From a checkpoint of a small transformer trained on Wikipedia.
Size: 10 layers, width 160, 2 heads of 32, MLP 640 ReLU, vocabulary 8192, 3.83M parameters.
Architecture: LayerNorm before each block, learned positions.
Training: a variant of Adam for these matrices, 291M tokens, 4444 steps.
MLP neurons of a small language model. Each row is named by its layer, matrix (down: output weights) and neuron, and shows model dimensions 0-95. Each number is 200 + 30 x the weight over its row's rms, rounded and kept within 0 to 999.
Before each neuron's rows, "fires before" lists the tokens most often just after its 100 highest values on Wikipedia text that the model never trained on.

fires before: ":", "\n\n", " |"
L3.down599,180,187,179,209,245,210,162,215,181,236,136,281,258,244,226,228,194,143,269,205,248,223,135,154,197,189,161,177,173,152,254,156,201,164,214,153,188,195,187,163,195,190,231,281,198,202,232,158,190,188,215,212,241,212,172,193,184,190,200,206,135,214,236,238,209,201,174,193,244,184,202,211,218,204,198,201,213,145,240,147,218,229,202,159,235,214,240,174,201,243,239,251,211,157,179,207

fires before: " |", "  ", " %", " ±"
L4.down327,229,164,153,207,162,204,218,190,235,175,162,229,193,248,240,226,210,218,208,183,150,178,198,107,197,174,187,248,212,192,224,199,174,204,143,223,186,209,179,189,171,171,239,173,203,187,161,166,133,201,227,178,224,150,201,200,175,202,191,190,229,187,194,211,226,247,216,153,199,191,212,244,212,202,168,256,249,179,213,245,237,177,183,228,223,202,193,179,266,254,163,182,167,216,250,233

fires before: " |", " 2011", "–"
L4.down84,185,204,221,140,174,238,219,165,224,213,193,206,174,243,221,243,183,169,184,235,222,201,212,164,207,195,197,212,203,221,218,207,218,173,241,239,159,199,235,152,99,251,186,180,174,153,209,227,173,144,213,177,200,210,151,238,145,231,156,209,233,185,211,241,230,252,217,203,205,188,191,215,162,191,168,196,233,202,197,229,199,225,244,150,181,220,230,190,196,207,233,142,243,220,246,226

fires before: " |", "%", " %", "|", " ±", "  "
L4.down79,151,146,172,200,158,210,203,189,212,180,226,200,125,247,219,190,195,213,191,214,200,169,246,156,150,151,257,197,193,230,170,198,213,216,177,210,198,187,185,212,185,216,145,250,133,214,179,215,218,204,187,174,174,208,161,190,178,185,170,265,209,251,211,178,200,174,171,208,210,188,214,256,211,195,262,230,220,217,199,173,202,181,240,223,179,215,207,203,209,220,246,232,220,129,169,190

fires before: "\n", "\n\n", "=", "The", "(", "-"
L4.down433,181,248,253,227,200,154,164,132,229,189,148,233,209,236,208,248,180,169,203,186,196,165,204,247,230,208,226,208,177,212,214,231,236,181,222,224,192,199,183,219,220,230,204,225,208,199,194,202,170,166,215,206,193,229,174,226,248,187,222,162,229,153,148,224,225,181,212,198,144,197,266,206,212,206,192,229,239,219,233,196,183,210,204,235,151,154,225,141,189,198,249,193,221,197,178,243

fires before: " |", ".", "|", "-"
L4.down457,176,226,195,225,175,151,205,213,171,217,184,168,128,232,151,207,190,130,224,126,206,169,201,177,240,211,209,254,188,204,199,255,161,223,230,168,180,205,205,194,154,208,184,237,186,211,179,222,216,173,185,185,205,219,241,227,157,251,197,219,248,247,173,209,185,164,219,207,166,199,132,194,191,258,207,181,217,244,211,221,196,235,210,207,218,186,220,154,197,135,191,103,189,159,217,203

fires before: "|"
L6.down341,160,237,194,159,164,158,203,158,193,174,199,219,159,239,229,217,200,200,218,196,268,173,193,166,156,211,188,223,205,226,215,214,153,230,180,166,166,187,232,188,248,196,145,170,196,192,189,169,182,169,205,209,183,247,183,144,230,216,189,202,197,233,163,189,232,186,214,173,187,166,213,228,254,230,192,221,243,150,222,204,226,177,204,162,232,132,234,233,218,213,165,205,223,241,220,251

fires before: "="
L3.down439,178,225,235,214,239,211,223,201,224,168,188,227,203,227,192,158,242,152,220,244,268,147,176,186,172,193,227,196,213,187,237,184,211,210,194,231,227,184,241,209,207,186,206,253,186,158,274,221,201,212,226,237,230,176,172,207,176,212,239,251,198,238,180,173,178,183,175,195,169,164,178,181,168,195,228,228,196,184,197,238,169,201,227,193,222,222,178,134,255,182,212,272,188,207,157,221

fires before: "|", " |"
L4.down242,235,226,215,226,190,229,156,180,151,225,181,176,170,155,169,208,242,251,203,204,190,237,170,193,207,220,130,209,235,285,216,148,192,147,188,166,175,187,226,166,162,209,262,246,169,190,189,170,152,193,148,202,169,130,232,218,174,208,136,193,243,219,168,237,210,170,215,246,195,228,243,208,171,200,188,228,228,195,228,197,210,174,196,177,209,218,221,224,245,211,189,220,177,176,204,222

fires before: " |", ":", " /", " that"
L3.down410,153,235,217,232,188,221,201,204,208,209,240,171,251,172,211,233,236,201,215,270,224,207,183,199,180,219,201,201,207,191,201,198,210,161,221,171,250,183,155,264,199,199,166,172,197,149,212,226,195,220,179,174,231,201,198,186,148,191,219,195,209,232,184,225,184,225,189,229,204,226,173,216,198,275,180,179,169,156,173,167,181,187,199,108,189,227,189,210,102,191,217,137,255,209,144,190

fires before: "\n", " a", " 120", "N", "\n\n", " 5"
L3.down123,171,173,221,145,204,206,191,243,127,208,120,218,214,234,227,195,210,147,228,209,171,222,218,197,197,214,213,202,206,201,231,220,178,188,200,209,181,189,202,162,169,223,192,164,185,142,170,200,183,221,155,200,165,215,190,221,206,177,224,203,173,233,216,193,165,175,194,193,230,193,194,211,175,199,209,224,209,200,215,144,218,243,177,221,176,197,216,235,208,218,228,281,228,146,251,210

fires before: "-", "|"
L4.down577,178,202,216,254,170,239,161,131,167,192,179,192,201,182,211,198,237,180,155,230,234,154,174,197,213,243,189,198,240,210,246,140,218,170,202,218,229,166,162,203,179,163,208,200,210,246,212,158,219,217,241,173,166,144,177,175,160,256,149,187,232,271,164,213,223,165,232,236,214,201,206,250,196,222,203,189,211,142,216,219,193,206,176,220,251,186,219,174,250,162,187,207,217,187,186,260

fires before: " 5", " 4", " 6", " 7", " 8", " 3"
L6.down300,203,194,180,187,220,216,232,174,200,184,188,190,254,225,196,144,196,188,217,241,228,162,189,186,167,205,231,173,176,154,168,193,234,200,194,157,210,207,209,230,219,167,161,217,197,153,172,164,143,178,227,205,235,227,158,215,254,221,235,152,160,165,213,213,271,186,186,219,205,173,160,204,234,219,207,207,232,202,213,223,190,220,226,202,189,218,140,256,258,218,205,222,202,200,232,210

fires before: ",", " |", "-"
L4.down482,225,182,242,184,181,251,168,156,249,197,207,218,201,107,218,178,190,194,194,222,237,174,187,208,172,240,199,155,177,195,217,225,184,195,197,166,187,185,176,211,153,191,235,214,236,194,244,183,154,177,167,192,150,247,129,234,140,176,193,274,207,188,216,217,240,179,209,220,201,196,160,199,177,202,181,218,225,208,179,178,232,241,242,160,171,205,205,207,213,222,223,133,147,197,187,245

fires before: "-", "00"
L4.down109,176,181,193,173,181,221,246,188,204,191,250,211,157,197,186,178,153,163,182,225,218,189,203,192,189,228,224,214,243,225,214,169,165,185,239,254,239,208,206,184,174,180,169,244,169,200,173,188,200,170,196,189,203,191,193,205,117,208,214,176,268,233,169,222,237,211,226,208,200,148,197,252,209,226,189,159,191,229,204,254,183,205,133,222,252,224,221,231,202,185,260,187,234,179,254,214

fires before: " |", "1", "."
L4.down444,235,183,208,190,212,210,237,258,191,203,186,180,197,167,178,160,176,203,192,239,216,200,237,207,161,215,211,174,229,206,197,213,205,123,245,210,200,244,170,227,128,198,191,183,200,228,209,143,181,213,266,196,206,187,218,171,187,234,201,259,234,217,175,252,188,215,213,248,177,168,246,251,212,194,197,161,162,197,223,220,215,216,186,214,220,247,250,163,191,204,175,189,212,226,220,182

fires before: "  ", "%", " \"", " Majority", " was"
L6.down16,168,169,212,256,219,212,222,169,186,124,201,142,165,200,196,228,170,213,211,212,214,183,197,169,218,235,192,223,262,209,176,198,191,225,193,210,209,224,182,178,187,196,184,205,169,228,226,212,267,159,227,194,248,214,214,192,180,192,134,252,258,228,207,180,198,183,180,185,227,234,203,244,173,141,219,150,208,212,262,251,163,200,149,205,212,186,152,203,222,123,195,174,204,185,177,190

fires before: "\n", "=", "\n\n"
L3.down478,196,225,225,223,184,216,206,155,232,220,172,202,178,169,159,251,187,217,177,149,146,174,223,229,194,198,273,212,184,264,198,200,277,217,193,221,182,201,248,164,174,200,167,239,163,222,206,185,148,164,183,156,248,192,199,167,188,162,245,154,263,152,232,189,176,243,224,185,214,228,254,239,192,203,216,246,188,221,183,224,197,174,168,149,163,155,187,195,187,272,203,211,201,238,149,201

fires before: ".", ",", " and", " to"
L4.down293,192,179,214,183,233,211,166,195,176,138,175,211,194,209,171,212,176,184,189,263,203,151,219,214,179,189,218,194,204,178,182,224,251,175,220,123,166,212,214,202,182,220,180,250,188,184,193,169,179,155,221,184,201,182,171,181,168,181,198,219,233,227,213,208,243,220,212,203,199,188,229,273,212,188,189,221,234,193,183,238,257,158,183,158,163,127,177,213,222,262,216,176,228,200,235,224

fires before: "=", "\n", "\n\n"
L4.down520,234,211,207,213,208,170,204,222,155,208,166,188,237,191,198,184,196,200,269,176,196,241,235,186,190,228,235,236,233,181,204,178,211,242,187,224,187,166,227,158,192,148,209,260,162,211,177,247,258,154,236,177,180,152,197,190,176,157,208,207,240,212,212,214,185,203,177,185,189,199,204,150,226,180,189,192,194,150,228,190,196,181,220,239,193,182,192,199,245,260,243,201,213,186,221,201

fires before: " |", "|", "3", "A"
L4.down241,218,214,191,202,188,227,177,206,204,218,192,160,191,190,193,208,225,225,163,170,163,165,194,204,156,192,181,165,200,203,187,190,173,189,196,217,263,190,256,227,194,192,201,196,190,216,210,207,196,229,252,184,193,224,292,164,239,269,184,235,196,225,181,157,190,208,186,244,210,201,240,226,182,141,181,198,184,226,217,230,185,215,199,198,191,212,176,177,185,199,261,192,200,181,166,141

fires before: "=", "\n", "\n\n"
L6.down590,178,217,175,224,171,200,182,192,209,239,184,211,166,167,223,244,190,174,212,203,173,170,178,158,173,194,211,186,182,182,198,184,192,189,175,193,200,241,165,200,179,194,133,228,185,245,156,186,196,252,213,215,201,182,235,185,211,226,216,216,184,184,163,192,103,199,192,214,174,222,211,244,181,218,207,196,192,167,190,217,136,215,224,182,219,167,252,184,186,153,241,215,175,209,265,180

fires before: " |", "-", "."
L4.down43,252,168,185,226,194,200,227,176,238,204,234,163,185,265,145,140,246,222,198,175,216,165,206,182,234,217,202,232,204,206,223,281,210,185,228,186,185,196,196,241,207,168,231,195,211,213,161,194,159,183,202,216,190,203,197,225,158,225,205,218,238,220,202,178,165,111,230,191,167,194,160,128,197,204,204,166,228,272,177,193,209,194,165,230,241,224,192,198,160,172,176,232,168,191,230,161

fires before: "=", "\n\n", "-", "The", " The", "In"
L4.down437,218,193,162,165,198,169,165,214,170,192,159,217,188,196,192,208,193,218,180,204,237,183,172,231,231,178,172,142,204,181,219,174,152,195,176,244,222,143,195,210,167,192,216,193,179,191,207,245,170,227,215,214,190,179,220,192,195,200,150,209,238,239,216,205,166,189,204,183,216,242,179,219,171,232,212,220,169,180,177,241,182,179,193,212,232,196,185,219,225,240,203,242,183,224,228,179

fires before: "|", " of", "."
L6.down352,209,207,221,261,146,186,198,198,191,192,165,210,181,252,204,186,241,192,245,186,239,236,194,227,191,191,229,234,212,257,189,228,197,194,205,172,203,224,173,208,245,234,222,194,171,193,176,203,179,224,130,153,185,154,169,183,219,186,224,168,219,181,238,212,198,148,125,230,242,230,240,238,265,153,182,177,176,212,235,218,216,234,150,189,155,171,207,208,184,185,220,147,186,236,196,218

fires before: " |", "\n", ".", ",", " is", "\n "
L3.down205,172,189,187,204,204,164,197,191,204,213,167,232,170,207,187,150,179,207,248,199,195,191,143,217,269,180,247,231,176,240,162,223,189,149,194,159,235,180,226,262,268,182,226,204,176,242,180,214,172,209,156,258,210,210,195,167,210,247,176,161,186,223,159,205,172,154,186,170,192,142,213,235,268,249,199,193,213,203,202,277,186,163,200,196,163,190,178,199,186,179,226,235,181,198,206,252

fires before: " |", "|"
L6.down470,197,171,215,191,168,231,219,184,193,170,180,201,186,190,250,193,149,145,234,180,193,167,201,221,201,226,181,172,158,197,240,230,209,212,263,240,224,193,180,166,250,193,161,262,169,287,144,180,215,191,212,190,244,141,182,196,143,198,196,179,231,153,123,240,167,169,188,206,219,251,194,205,206,168,199,228,226,194,252,205,185,161,175,261,172,205,245,236,234,211,202,222,188,188,149,216

fires before: "\n", "=", " |", ":", " and"
L4.down428,124,201,222,211,184,194,187,181,172,227,203,177,140,219,201,219,227,218,220,165,227,211,190,203,151,144,149,188,202,197,183,207,273,195,134,168,219,209,141,213,220,182,208,195,209,207,235,197,197,219,161,220,159,189,192,192,233,213,221,189,241,246,182,183,161,181,167,185,156,271,156,230,170,255,245,164,226,189,197,178,233,197,234,235,226,204,225,169,185,202,233,151,201,204,230,191

fires before: ":", "–", " by", ")"
L4.down26,273,209,252,250,184,215,140,187,215,197,236,169,179,254,264,174,183,186,169,254,307,196,215,188,173,194,150,226,223,214,147,165,148,174,164,222,224,191,148,147,184,223,191,189,221,194,245,157,176,219,199,196,191,218,167,202,233,206,203,142,165,244,214,227,188,204,219,223,205,204,141,174,200,186,181,220,209,174,227,193,215,167,226,196,205,169,180,203,232,234,229,198,148,175,217,243

fires before: "="
L4.down294,259,164,214,148,178,236,205,280,216,227,169,178,172,198,173,144,245,234,192,180,204,203,207,146,213,197,172,154,217,203,234,195,191,185,188,205,216,213,204,182,149,221,162,219,180,187,204,150,167,248,160,173,166,165,203,192,185,213,193,182,179,208,256,198,154,221,224,212,248,198,144,170,165,201,236,163,201,211,181,169,188,194,190,206,202,220,201,211,202,180,119,292,252,229,263,185

fires before: " |", ".", ";", ":"
L3.down150,242,207,213,250,157,204,247,139,210,183,205,245,203,198,190,227,221,182,164,240,189,159,224,180,241,153,240,209,227,166,230,233,193,147,226,196,199,186,242,168,184,164,208,218,192,194,212,127,212,180,256,214,230,207,162,181,225,211,199,195,188,197,219,225,205,255,242,264,190,188,230,225,215,231,208,218,226,256,197,207,189,171,239,221,183,224,218,178,208,186,208,159,202,186,231,216

fires before: " in", " to", " by", " on", ".", " at"
L6.down166,179,245,224,189,220,134,183,264,209,159,236,145,147,211,201,168,178,129,186,201,223,143,224,257,188,186,170,245,224,194,202,212,177,171,183,223,176,216,191,162,214,156,219,183,186,204,231,209,189,268,191,201,186,174,206,167,220,203,234,236,212,209,166,252,213,189,208,181,221,177,243,226,174,181,176,216,245,200,256,182,209,198,200,228,232,242,251,206,216,208,185,242,248,224,203,173

fires before: "|"
L3.down463,225,173,248,221,164,204,210,252,194,173,216,229,159,186,195,192,161,191,223,168,220,261,206,191,213,172,188,245,222,250,223,154,151,214,140,179,214,220,174,185,240,175,144,181,210,193,190,205,165,196,159,169,221,182,172,193,202,205,229,226,182,260,171,206,204,190,181,184,147,163,161,184,148,226,172,200,250,201,212,189,178,150,136,157,242,214,258,231,197,198,202,219,220,176,267,171

fires before: ",", " to", " and", "."
L4.down309,213,249,153,172,187,141,220,187,172,200,163,192,189,198,168,196,246,228,178,244,169,164,250,151,190,191,204,175,223,200,186,148,231,191,110,218,218,213,198,180,186,225,220,224,219,197,150,214,180,197,225,217,190,166,155,192,261,261,244,195,196,197,173,151,185,223,234,201,241,127,184,229,243,166,157,212,275,206,193,194,225,210,268,228,151,173,195,191,219,207,212,190,207,184,178,215

fires before: "|", " |", ";", "0"
L6.down286,251,206,197,151,223,198,194,227,241,202,239,187,140,193,227,175,167,163,247,205,212,189,187,228,203,188,157,203,189,189,260,218,180,241,243,230,179,235,258,183,224,202,165,158,191,183,217,183,224,161,189,247,248,224,161,186,155,153,178,200,215,187,203,182,171,156,226,212,186,169,184,245,160,184,237,158,208,188,207,223,133,188,197,144,242,206,245,247,193,144,206,193,220,171,163,198

fires before: "=", "″", ":"
L4.down198,215,166,217,261,166,200,136,194,234,233,197,247,242,209,198,185,232,188,165,192,232,149,133,176,218,188,145,153,200,216,173,161,243,207,214,159,166,192,210,227,177,193,229,223,239,227,216,193,214,177,226,205,214,133,242,214,241,243,179,211,206,152,241,217,186,200,188,246,229,246,226,173,166,204,197,231,186,186,190,193,189,182,177,194,201,170,166,166,185,200,159,226,203,240,155,229

fires before: " |", ":", ")", "\n"
L4.down194,169,190,222,213,216,141,204,222,172,246,165,179,244,155,232,166,207,157,204,181,176,270,208,255,193,203,208,218,186,183,204,213,182,217,169,130,153,177,177,199,223,143,147,131,117,198,161,193,245,152,172,179,207,248,199,214,204,212,203,240,197,199,232,171,253,221,224,199,193,169,230,234,181,211,180,210,244,203,184,214,185,197,205,190,176,190,186,226,231,157,122,230,204,183,281,185

fires before: " |", " 0", "\n", " 1", " —"
L3.down376,194,199,202,177,201,201,189,198,169,162,166,191,175,195,212,235,225,199,131,229,202,184,209,216,194,192,186,173,213,227,213,175,151,218,183,196,237,190,154,225,187,180,249,205,204,231,164,182,155,190,201,165,180,184,170,213,158,259,205,182,193,268,186,197,158,194,177,234,198,219,212,276,268,215,226,253,201,214,193,240,177,231,182,206,170,226,239,148,187,170,204,245,300,225,176,149

fires before: " |", " Votes", "%", " Candidate", "  ", " was"
L6.down577,219,204,239,195,209,166,233,186,226,187,228,212,226,203,190,286,167,159,209,174,254,180,152,170,194,265,194,202,178,170,210,192,190,217,200,191,239,248,161,205,232,188,179,170,222,199,190,198,193,217,206,145,222,241,155,200,160,207,218,186,216,210,224,160,187,194,152,195,205,254,214,168,205,156,178,179,206,180,227,225,221,101,172,216,236,204,200,166,185,228,250,154,234,135,206,218

fires before: " |", "s", " No", " Votes"
L6.down350,183,185,234,220,185,227,118,233,247,247,181,191,163,198,164,163,206,197,218,165,197,218,168,165,162,183,207,160,218,217,179,194,198,209,199,212,130,250,210,249,157,264,197,256,152,210,202,200,163,213,150,194,188,229,212,231,195,165,202,215,142,184,151,195,153,163,232,195,222,207,205,257,160,203,178,180,222,217,229,229,204,186,201,178,226,176,211,277,177,144,209,181,204,235,218,189

fires before: "=", "\n", "\n\n"
L6.down252,208,160,207,198,147,200,214,208,199,171,164,214,187,185,264,198,164,204,183,192,257,212,223,135,212,186,174,252,216,184,235,183,161,185,152,245,236,139,254,170,158,193,173,252,178,250,203,202,179,182,229,189,178,180,214,195,179,243,248,193,198,221,198,210,137,192,196,192,188,217,169,157,199,171,212,212,206,146,244,182,173,154,201,220,233,218,169,218,176,235,175,206,181,231,193,167

fires before: ":", " were", " is", " by", " was"
L3.down161,199,183,169,213,215,200,242,216,147,171,224,190,234,206,212,223,162,173,212,203,239,217,162,171,217,153,221,184,186,206,242,237,146,192,205,199,169,215,198,173,181,198,236,209,225,232,196,153,231,196,213,238,229,241,137,221,194,200,200,181,225,259,206,195,187,174,198,125,252,217,190,187,215,216,185,206,204,233,199,242,229,169,182,204,189,183,178,256,220,208,216,209,298,139,174,210

fires before: "=", "\n", "\n\n"
L4.down83,207,219,240,230,168,195,178,179,195,239,155,164,213,165,209,231,193,174,204,147,194,214,233,232,159,189,224,193,178,220,193,248,236,251,212,218,196,215,179,158,139,204,212,256,186,206,206,234,177,169,198,189,225,179,180,214,189,154,221,160,174,184,179,188,207,255,194,172,190,191,220,156,241,220,237,218,130,164,197,152,185,206,181,229,215,180,214,220,242,199,239,209,240,227,218,200

fires before: ";", "″", " |", "\n", "."
L3.down19,190,183,192,199,183,146,169,209,252,170,215,174,191,206,199,224,168,210,165,164,184,258,185,215,171,168,202,197,207,270,187,228,200,218,220,188,211,204,237,138,216,207,152,247,213,252,173,265,230,236,236,196,244,181,173,204,229,184,206,202,159,193,174,235,234,196,229,190,184,203,203,167,245,242,237,208,207,189,174,209,217,188,193,184,193,233,202,156,197,190,176,153,241,191,201,172

fires before: "-", "\n", " corner"
L4.down514,167,224,188,143,254,211,256,206,246,215,223,218,234,243,206,204,183,106,173,175,219,245,196,210,213,220,205,178,198,219,191,187,229,127,172,267,202,226,214,187,199,185,178,240,170,223,261,197,189,183,223,187,243,195,201,226,163,207,189,185,173,233,174,224,224,242,188,153,232,195,226,166,231,215,195,191,200,198,186,198,197,177,160,191,206,204,204,232,257,183,221,207,203,195,188,203

fires before: " to", " in", " by", " on", ".", " from"
L4.down364,252,231,194,183,213,207,182,246,245,160,204,169,172,174,209,206,253,190,157,167,226,214,187,218,192,224,222,194,181,198,290,220,222,187,183,234,197,219,162,173,191,247,196,194,215,146,180,233,213,249,212,227,167,205,201,173,181,208,209,169,259,206,190,182,101,241,183,224,192,163,206,221,195,208,191,221,226,254,210,252,116,217,213,219,179,234,198,214,206,156,159,208,214,144,182,244

fires before: "°", "N", "W", "E", "33", "-"
L3.down169,182,146,183,237,208,190,221,213,241,192,225,203,275,165,222,224,230,158,229,293,252,174,247,191,196,201,196,218,180,156,213,160,203,169,179,231,203,140,207,208,168,175,210,214,219,239,188,197,197,190,231,195,215,194,166,198,201,196,194,213,229,177,220,210,166,212,205,205,167,197,229,238,170,223,229,231,176,222,164,192,130,249,203,181,253,215,207,200,262,160,224,188,138,219,208,185

fires before: " |", ")", ".", "?", " p", " ("
L4.down438,188,184,267,171,174,144,181,226,162,214,204,193,206,230,177,186,256,169,208,167,223,254,217,167,184,175,172,239,218,189,187,219,224,193,157,195,197,205,253,204,196,191,207,160,180,193,201,226,203,228,252,177,226,203,266,117,211,234,243,207,213,176,175,235,202,216,166,170,185,152,205,206,202,182,212,249,148,224,103,225,219,178,253,227,226,226,232,177,250,161,224,222,248,193,193,130

fires before: " |", " (", ")"
L6.down561,169,205,178,167,165,210,229,154,161,216,193,215,187,178,228,195,213,234,241,170,201,214,209,189,139,202,192,265,262,260,215,190,239,205,176,189,150,174,169,192,159,199,196,215,144,153,234,226,178,168,175,173,219,184,208,219,193,216,289,196,192,195,218,220,214,158,190,160,230,210,158,131,159,175,245,184,222,251,187,164,196,254,239,171,190,262,184,215,239,190,215,210,241,231,206,215

fires before: "\n", "  ", "\n\n", " ."
L3.down384,122,222,213,214,288,221,137,190,195,154,186,214,172,202,184,210,231,167,219,156,206,233,216,248,203,182,219,190,190,181,182,159,187,230,231,189,180,233,202,170,199,180,221,211,221,186,193,176,121,175,75,184,184,224,220,211,221,183,223,191,202,181,205,210,196,188,193,171,132,170,222,200,182,231,209,193,240,198,210,157,219,186,172,178,217,197,219,194,229,245,226,194,230,212,263,181

fires before: " |", "."
L4.down186,206,156,246,248,222,196,207,174,229,195,200,182,210,232,244,258,217,146,194,173,184,214,151,155,176,217,207,249,196,247,209,219,208,177,196,226,211,216,185,197,195,238,244,209,149,225,156,195,180,231,172,138,268,185,182,232,222,119,218,191,259,200,171,223,163,263,203,212,225,181,239,257,168,160,186,201,171,215,204,209,230,206,175,184,221,195,212,258,201,214,188,201,239,169,217,215

fires before: " |"
L3.down485,165,244,228,184,199,174,189,168,213,188,223,177,118,128,230,160,162,175,180,160,223,190,187,157,227,225,196,195,206,219,204,208,174,227,236,229,161,172,225,223,218,211,183,163,220,238,197,159,205,194,198,228,194,178,240,237,168,142,192,214,196,186,123,187,247,155,228,186,209,209,218,179,168,189,188,226,223,205,187,167,227,154,204,230,227,196,188,208,140,205,202,238,196,192,165,194

fires before: " to", " by", " in", ".", " on"
L3.down424,226,185,173,189,255,214,233,162,164,211,229,202,196,223,150,188,231,187,227,244,267,216,196,230,219,176,209,182,220,187,179,164,203,167,197,178,187,179,193,210,188,178,146,194,206,191,174,188,232,187,191,208,155,212,178,183,194,164,217,224,177,192,188,238,171,205,200,233,179,158,229,199,205,253,184,183,200,176,184,187,228,199,227,222,258,199,175,197,206,243,237,164,176,194,168,223

fires before: "|", " Labour", " Liberal", " Conservative", " |", " Green"
L6.down531,210,142,195,119,195,192,236,246,183,149,180,204,203,217,192,119,169,193,199,208,235,239,178,238,160,181,179,232,251,265,176,184,175,216,175,223,205,216,231,215,179,212,252,242,202,211,170,171,208,184,231,240,272,231,182,178,215,134,160,212,236,208,194,177,223,219,211,155,223,224,203,228,180,238,200,203,141,209,152,191,264,203,175,198,246,254,189,242,272,180,133,229,202,160,190,266

fires before: " |", " (", "\n", ",", ")"
L3.down342,169,153,137,188,151,180,211,190,195,159,154,158,164,171,203,201,192,194,182,179,216,236,188,204,150,207,205,184,208,232,193,218,218,232,190,147,171,229,197,178,172,185,210,202,248,154,263,186,211,230,233,147,209,209,249,201,187,230,211,195,199,231,221,183,187,217,146,217,195,197,178,168,240,137,178,206,224,216,194,202,264,248,162,119,169,294,249,181,219,205,198,235,164,221,228,196

fires before: " |", ":", "s", ")"
L4.down391,240,262,214,200,214,204,212,204,215,191,228,199,251,209,212,234,204,173,210,241,219,212,190,199,181,230,141,195,158,174,214,202,201,187,198,153,203,230,159,202,179,177,162,260,171,182,250,202,155,211,185,172,212,266,181,198,137,144,169,208,262,181,170,226,155,218,170,207,210,276,164,250,221,166,219,201,225,202,222,217,271,173,182,191,151,185,214,154,179,183,219,162,221,212,229,204

fires before: "-"
L6.down328,181,237,203,254,215,220,201,236,149,172,223,187,177,235,138,210,214,202,208,205,221,189,187,244,213,218,218,214,184,223,158,249,225,160,163,281,182,235,184,199,157,175,178,170,193,211,223,184,190,205,235,203,192,212,178,207,199,178,198,245,224,221,243,226,159,211,205,199,244,230,237,195,147,202,205,203,164,170,192,130,131,222,209,154,221,149,196,183,255,174,170,215,216,169,241,177

fires before: ".", " |", ":", "–"
L4.down394,137,202,248,235,177,241,174,196,214,189,261,224,213,180,198,188,98,246,179,217,268,217,236,201,248,176,201,191,137,203,183,221,231,187,258,162,213,134,192,244,184,189,219,176,275,209,199,172,235,201,184,240,174,169,199,241,208,263,202,213,164,185,198,240,179,138,205,197,202,171,173,182,163,220,197,195,239,187,223,214,163,247,190,191,218,187,189,186,179,200,193,155,168,203,176,178

fires before: ".", ",", " and", " for", " of"
L6.down523,214,272,136,220,224,195,193,225,202,211,196,223,175,213,174,160,244,189,206,184,196,225,192,192,192,180,214,251,182,224,235,174,190,165,189,144,172,258,149,247,215,208,199,136,227,192,204,230,155,226,176,224,218,200,166,152,252,199,232,174,182,187,194,168,196,157,128,178,194,197,224,247,196,187,216,211,175,224,270,185,142,231,201,199,180,187,156,202,194,198,211,215,253,226,166,165